config.toml
vocab_size = 30200
decay_fraction = 0.537
seq_len = 1024
doc_mask = true
dataset = "wikipedia_en"
MLP neurons of a small language model. Each row is named by its layer, matrix (up: input weights) and neuron, and shows model dimensions 112-207. Each number is 128 + 32 x the weight over its row's rms, rounded and kept within 0 to 255. Numbers have three digits each.
Before each neuron's rows, "fires in" lists the words (lower case) most often at its 100 highest values on Wikipedia text that the model never trained on. A number after a token or word is its count.

fires in: "as" 53, "which" 30
L3.up1299:135165119145160130075101125139166097135139150135132207138157138056121114133158121097087118139110115126150136101113053103105144130146121129124097089125150108127113175203105165139165109130090145115125119075073117083110131118160146118155155127112070118127104124079157135149181096120145125128

fires in: "as" 34, "changed" 8, "became" 6, "renamed" 6, "way" 4
L3.up437:095098153109139164152135101097108090136168131116132201117125094126051121128145183134085124085118126156154109077073201145162086101100126132131091059076149123145163143134091123115099126138114146121164129150126107082144193107165166158132102144109123107135180133062152157097159213106166112067

fires in: "he" 25, "to" 24, "by" 12, "hong" 9, "wang" 6, "it" 4
L3.up1660:127141093134092095153109185111169159130128089150108144200108135146108090117164180069144155117100168113141150110126164119102072146129164112105132096123164096179121141118132146134122174121096143182126054072142133065109139227122110126082144152122098118091109140099149186132163111201131084097

fires in: "to" 25, "despite" 17, "did" 9, "for" 9, "received" 7, "after" 7
L7.up864:136158115144114187099093143105044092134136115126183159110136111121158147118125089135101141100144204101177176114133093115122089082168097090094119112121141157116100151155157118148173113118089129143116128123149123147129090140126133210029174148114153105109127111102130087109119117127137162096

fires in: "as" 47, "by" 19, "for" 11, "gleby" 5
L3.up1628:139115131193120104134112136080143143156089048125140092208120138106215078100193110105126119116095105147145062114129109121158159116067097142074094150167147163113111136142166141131121106104143116136032142134103113165123133123170164162080106123155129118104168141142211119120137167152131086162

fires in: "of" 38, "in" 13, "many" 5, "000" 5
L7.up624:155125140093053164089136116120142089137134114109004151153162107088116136091129117117123151173120161156135130123131122073148114132160167111128145135120160118114155160065155136131115114076122102117154114098161054083107168146096068175123138148196123178157106104131131096075116144076167126122

fires in: "to" 97
L3.up1377:072093127152099067127077147111127143146132168137140147080135124088107094114135134104169166131079114124127155139140098131114151108139110090175151182092135110197128135114179120150114109107141158158117138147064110170088134147169166137081134095195146098165132143036134163165098152140107094111

fires in: "to" 63, "endless" 7, "every" 4
L3.up899:099136104150158198124131142106092179107191111160057124182131171136085099105159172134101114128102123152137154152076200146147110102175162143151154124097165126079143129130149104144107097151104150132087141084133146106112117141173153135052125111163141150115057170147145118158172161130120084125

fires in: "as" 46, "with" 21
L3.up1583:131083140113111087142165130172115167117108123130123157063151096121122124086132125138125151118105110146147087103122135156146151191138117124157099117096150106089135213182112123131123070101115135110112098150076076180117132134132157151108128133168143131196171173158098113116155138108107124096

fires in: "a" 28, "this" 15, "their" 13, "his" 8, "on" 7, "every" 5
L3.up923:144148169117088122127189091191088142139150183150074123122119147146171098182138152043125120132104143084084170112103145165145140095157141079086118085084109150231064126086179100164117152129112116093165102097144094132087153153158080142130166132163104135102119103122137083079115151092106119159

fires in: "in" 34, "one" 7, "that" 5, "of" 4, "by" 4
L8.up732:188189173129080195190142125141104074168152165116163143150125107135162122090139136141138078110116138078121084117160118119142181172079133130118120117152094067099096156149060133114062155053120149073143140174160141061129048120120117166198114159081148119092085166127182121109155096132122082126

fires in: "and" 56, "went" 14, "going" 5
L3.up1251:174142120178062131145110129110087159111123161093181136153145152109106076120193160152122181159105121112152228146100124143138132124129116167135153156133096130118088153123076127158097166138132101131170128120105152120145075124204071169102124197135126141105142180176167111145152242188136153098

fires in: "of" 40, "it" 17, "as" 11, "became" 5
L3.up1574:117132124122106110143156061090113183110112134151147145127092168177057141103101139208142082174121119133143103106097126109124137127161136101131131103136183117119199145119092153146173128110108135149174130162143139147149138167122120124093118154134121136096100142100171135043133110142119085097

fires in: "on" 25, "by" 14, "to" 7, "within" 6, "contains" 4
L3.up284:073132093164098175193139114125129162109168202150105139156146176139169136127153148112105109140140121110083143145159094070071108215127129139108124119150144124107108122145122160122144117097145128065136136115121120083092072146136179109050111163126132144125064189176165158135166109133063129105

fires in: "not" 17, "on" 14, "to" 14, "in" 13, "for" 6, "served" 6
L3.up974:114119133155122077100091140143136080187134149153174212131115158106156097099101106134118161100167170121189148144118113153184150093180116132141128197125119136161115182153083152192116097099141145159151169100061102136113104138086109119046108155096107079058208124138136118091187144091102150119

fires in: "as" 94, "how" 4
L3.up1257:106105145144093151149042092135123180158158144077145213146173152061114104137151052074150130110165154160139147136059130074179106065149055100144095063132078117122108119152164155179125151092160100104142119116138117130100139085148130124169143116117091087098120122126158126187119133129085142136

fires in: "a" 100
L8.up1381:142113164104100101121125087140125170160132168102114145198165133146092082147142154156208160152076179163154123108154109184091120097075107096145119107160109065188147117062105119116138100095087128159183152067128142149129089159178102162088198119193135151141139137095183124095152109129100128136

fires in: "in" 25, "under" 21, "by" 16, "deal" 4, "at" 4
L3.up523:067182154128120176122115092113122121157143116132103120182113105135131116152155142184106143147147140137123056089131100114101150112092148156115124142101088098072057091115089119129083124106070116142145118201127167121126163155154143154093107131145148126142165064111158142089118198159141120128

fires in: "with" 39, "of" 36, "the" 4
L3.up1086:148154158111099093182175094187142050139114141123120154182185164130173118164115109086155166086114158122126175118132115063119147100168117148119142140081130140139122112165102144046133148102103104139086077112136061154116141170145178183150088097087076071107123082115141102119143145120095089078

fires in: "to" 27, "along" 14, "into" 7, "that" 7, "on" 6
L3.up775:066192140118115130154102127077131071117128125057148181132209144107157158180152128164111110146157097161110176147106095105114122114142162179183099093128128150127133097158092135153142121168153191114115148068128120072158174108173115117129170128075092086157124155104141151136176118067130148119

fires in: "and" 99
L7.up534:222183135157157128138099121062174113170059171151129155057114146186129105108173155076160150153141097136146160108122112102138084186106049093069109104089120114077172117094100129146128160167124073112131086081131126130088148104106134166126115131139130128100133088123120098182156108113138088103

fires in: "and" 26, "by" 19, "of" 17, "s" 12, "as" 9, "to" 5
L3.up255:114132148096043137121087154158147120120112130108114125178153102164198094121105119110173109106093160153175199078129127078113016119106102100152131096099099217103095129157182127151153170108171118147136065111157119168103109118115126152130157155156146092088126139070067085181133151117079123172

fires in: "one" 20, "first" 11, "this" 8, "a" 7, "last" 6, "next" 4
L8.up391:149106171154095139122164164153140103166146159157148096135119143086138122088132117141175118100158131118130120123128088196142117141158147120135131106089162094088075111093096100091121138095140079130130162070089107167101115097122056114076127167131050181067080071112174184118154121086093094131

fires in: "for" 19, "on" 14, "october" 12, "which" 10, "was" 8
L3.up1627:196140154119179106104102127124130139104072161108102090212105141113161072107159076047133077173028169087199138161104096145104060118124045165110127113081059178137141175105120104080144124088137119039135133173149073154122136047123048179132139126131100095164143151134123129110136082157126131146

fires in: "of" 51, "to" 5
L3.up264:168135152131110149092206119148156145162169204118084129077103158095083081100114121132183115167070130184147129107183140103124156125167154103174162158095120128132108135108163138124125132133160122142150120107149137153130125209157143175133167169101119164088151108126169103146100095116126168122

fires in: "in" 55, "at" 13, "near" 8
L3.up221:119206123145077119166151164131094098131121197118161179181092141138157143142127135150107085152130114168103200159113146113096143134155116114150127150099112121079144130154150146139111094114142094168154095102111090104105067148120172171115152157151193136153127116107160202133106150206130108107

fires in: "a" 42, "this" 8, "1" 5, "2" 5, "it" 4
L8.up847:133125119103145178124118085094110122128108173076152087132150114153120067095104114147196077150116128166157108146111168157126110128151139084158167152138171078086113127171164115105144158085109140199176088124142129181147088105136110161172080143169101111200066118081182155091132143151106140131

fires in: "its" 15, "for" 10, "their" 7, "to" 7, "than" 6, "as" 5
L7.up1499:157138123154085162128176127107109083109121126133122167152169138130160108060083125168128129107135193109151092151222119148142143092102122135098100151084057168137071090159153108124097110138120138112132123140147167209103135122172072126039122192058179106106143102095107087108125151164122103155

fires in: "to" 22, "for" 21, "after" 12, "however" 7, "on" 7
L3.up698:101141163146105121154138101086085113129130160148123099107142131124118125174127129131126103106130115152203136133148126159150110083098166113143104069075057106122130116141124107184103142099092152123137175153166145086098169107171123183151127052187105139120101151115167181062121078094129122148

fires in: "to" 48, "in" 37
L3.up955:126142159139110184121133089124108067132153151139115174138144153083105118131192162156150154142108161154162145160114061131130126117096155158143126135117080141185102135055113131144091075126106164149176140129139131065086148110137155159114135085110109127155152196118147117133110094140076070135

fires in: "s" 38, "it" 23, "its" 8, "had" 7
L3.up1089:086141147091137103093167094147116088191117136174128183087129149213135133074108115087133152178110136107132079168159140202167210105210144142104130142108155099156172109116178127089119114155104159112163117136086093098095133174112137159137153124136143131148104151107093129097140081152148133173

fires in: "and" 70, "its" 10, "he" 8, "but" 4
L3.up1468:211150108148084164066125123137130171088103163122121109132155143177186129088120136114172108079141173136167141165152102170142126118096199098096109089109081132157127128150134125173116137137126097098151092157065089093099097119129142143135122122051127137112118072136055144133115165140130151101

fires in: "while" 20, "as" 18, "at" 9, "in" 8, "season" 7, "since" 5
L3.up1036:128125131156133073075177103077084164123080104131133160115130147092111110122158105127107143146089113124180110142115068103144129127103105151061114180134142105125123136132171136094160143093100125103133126189148179115102151087143117158138063133161166096161137090108193067143166119179139113138

fires in: "time" 24, "well" 10, "before" 9, "to" 5, "year" 4, "years" 4
L3.up1244:144080119188114162106167124116142134144149157144104240188084142110074073176153118083194118132116120128147158085112105166125149094130112169099084145110106128099145170102152124117084157105170124103130147204115116183145112081130090158186157170143096145088171148120172134174160085066133118145

fires in: "as" 36, "which" 24
L7.up737:166052153137100123136074095147130147133072184170134135100166123152193075100092095058123117139105118178118099120087127141078094170150111098089151123141147124133180179175088141135158130121128087091113117119129080130150070097135062145167116188161113097132109107142117073140151118105098112166

fires in: "to" 77, "would" 6
L3.up34:055110127186118095122134124117159140130105111148071167177146154135120126139122174102111147160081095162076193088150180093162130105132090128165178140127088151169151139097177109098128138109183171141115127136074094160112140153198142127059108125111137135162125153062160152172126166159160086161

fires in: "television" 29, "radio" 12, "tv" 9, "nbc" 7, "channel" 6, "abc" 6
L3.up1601:098063132125120092212124131147160129128134141103141155165114135162141157059131169115179148210116106144105196133135141146071070092141169130082093158128037106118118068132109125123123084120099123142146139172161183165137117073109109122173122189119060089098080149082137152150165139148151097126

fires in: "in" 36, "where" 14, "at" 12, "there" 10, "win" 7, "by" 4
L3.up1424:124176144100102153163167149095096151118188132162132224114126088152123096146168145151095113086143121146140150093134093121124161207115136122101081162087096065142102126103162119191138170119126136101153155173130093144091093135134154173148033170133163134215110116111184128121116156125103094091

fires in: "to" 31, "through" 11, "at" 10, "in" 8, "into" 5
L3.up968:125131147105095096168119135088122109109147096121111200179110170131096091143197178154072134114123141150047197157143123077186125160137145118158135179117107078161131115172149114145082118116122137173141172058124170116103124057150094128069122139145142072124113148091089104132133087091136105137

fires in: "on" 49, "and" 16, "between" 9, "about" 5
L3.up822:113098165080126132123071120164120156131150114177151123153172164067144098148156109168178181134077136076116172111126129151135201142140141145168161129147129136156146168145115145102127149130117158118156116170158073195089142170112115145043144125172139148113144114151176093105191116146091135118

fires in: "a" 76
L8.up73:153187145087134137134146073072114158118137143168084129141148116138111086167106081195188119124101099089166058147097196092124135176120174112090103128150106132147120113184134118081129162093131149172163105103140161098056119122168081148124122165175121095065095092144172167102159125153104134130

fires in: "of" 73, "under" 6, "to" 4
L3.up1074:170073150134162135148102126113087081130135115151152143146137118068124108139126143085162164108144108192106134059146116103086168096145140177104152050106152124174112092195148134115132060113103133225157092131087097168121158172110203155138148168181080093137075109079185104120098109163140113125

fires in: "to" 98
L3.up1673:151082133185065159132062096146132133166126167189102158100163122118138128112155111128133134172193132141112124155075083106129186076148109157112133080169110168150095148109135158091096063113141118092123125122084113116149104129098183118081061071123134110124127182160172133144155143082038098123

fires in: "a" 44, "are" 16, "an" 11, "were" 8, "debut" 5
L3.up1616:139143139151150122121122121074128104135080096100106151125135144170132091171142076104097123183092105097131152095125179184155068136122115151097078100182108155127133150100148110147146142095096179132160146118161071220110113068102055180189132120202128141128100137191138166102130095155142121109

fires in: "was" 27, "is" 10, "s" 8, "the" 7, "its" 6
L7.up825:171147115121157132120152066117152103119060140131135105133166117099149168092102084153148101101139167179139115094112188198122148105218162161195160081119134129124185067140147141154087192103060144140097150162095109116121165144128124144139127117130125131152186101075059163079136140111077128138

fires in: "and" 33, "for" 15, "all" 4
L8.up133:154148146162081080133084154104127094162077121117084153124125116152114113086137093130140139087194147102147203113092135168094158092097110078134141121132115149110171160146068111203127103072127031105169115065097133086152097123146075163130176158129170182098140108089101115124107141148119101139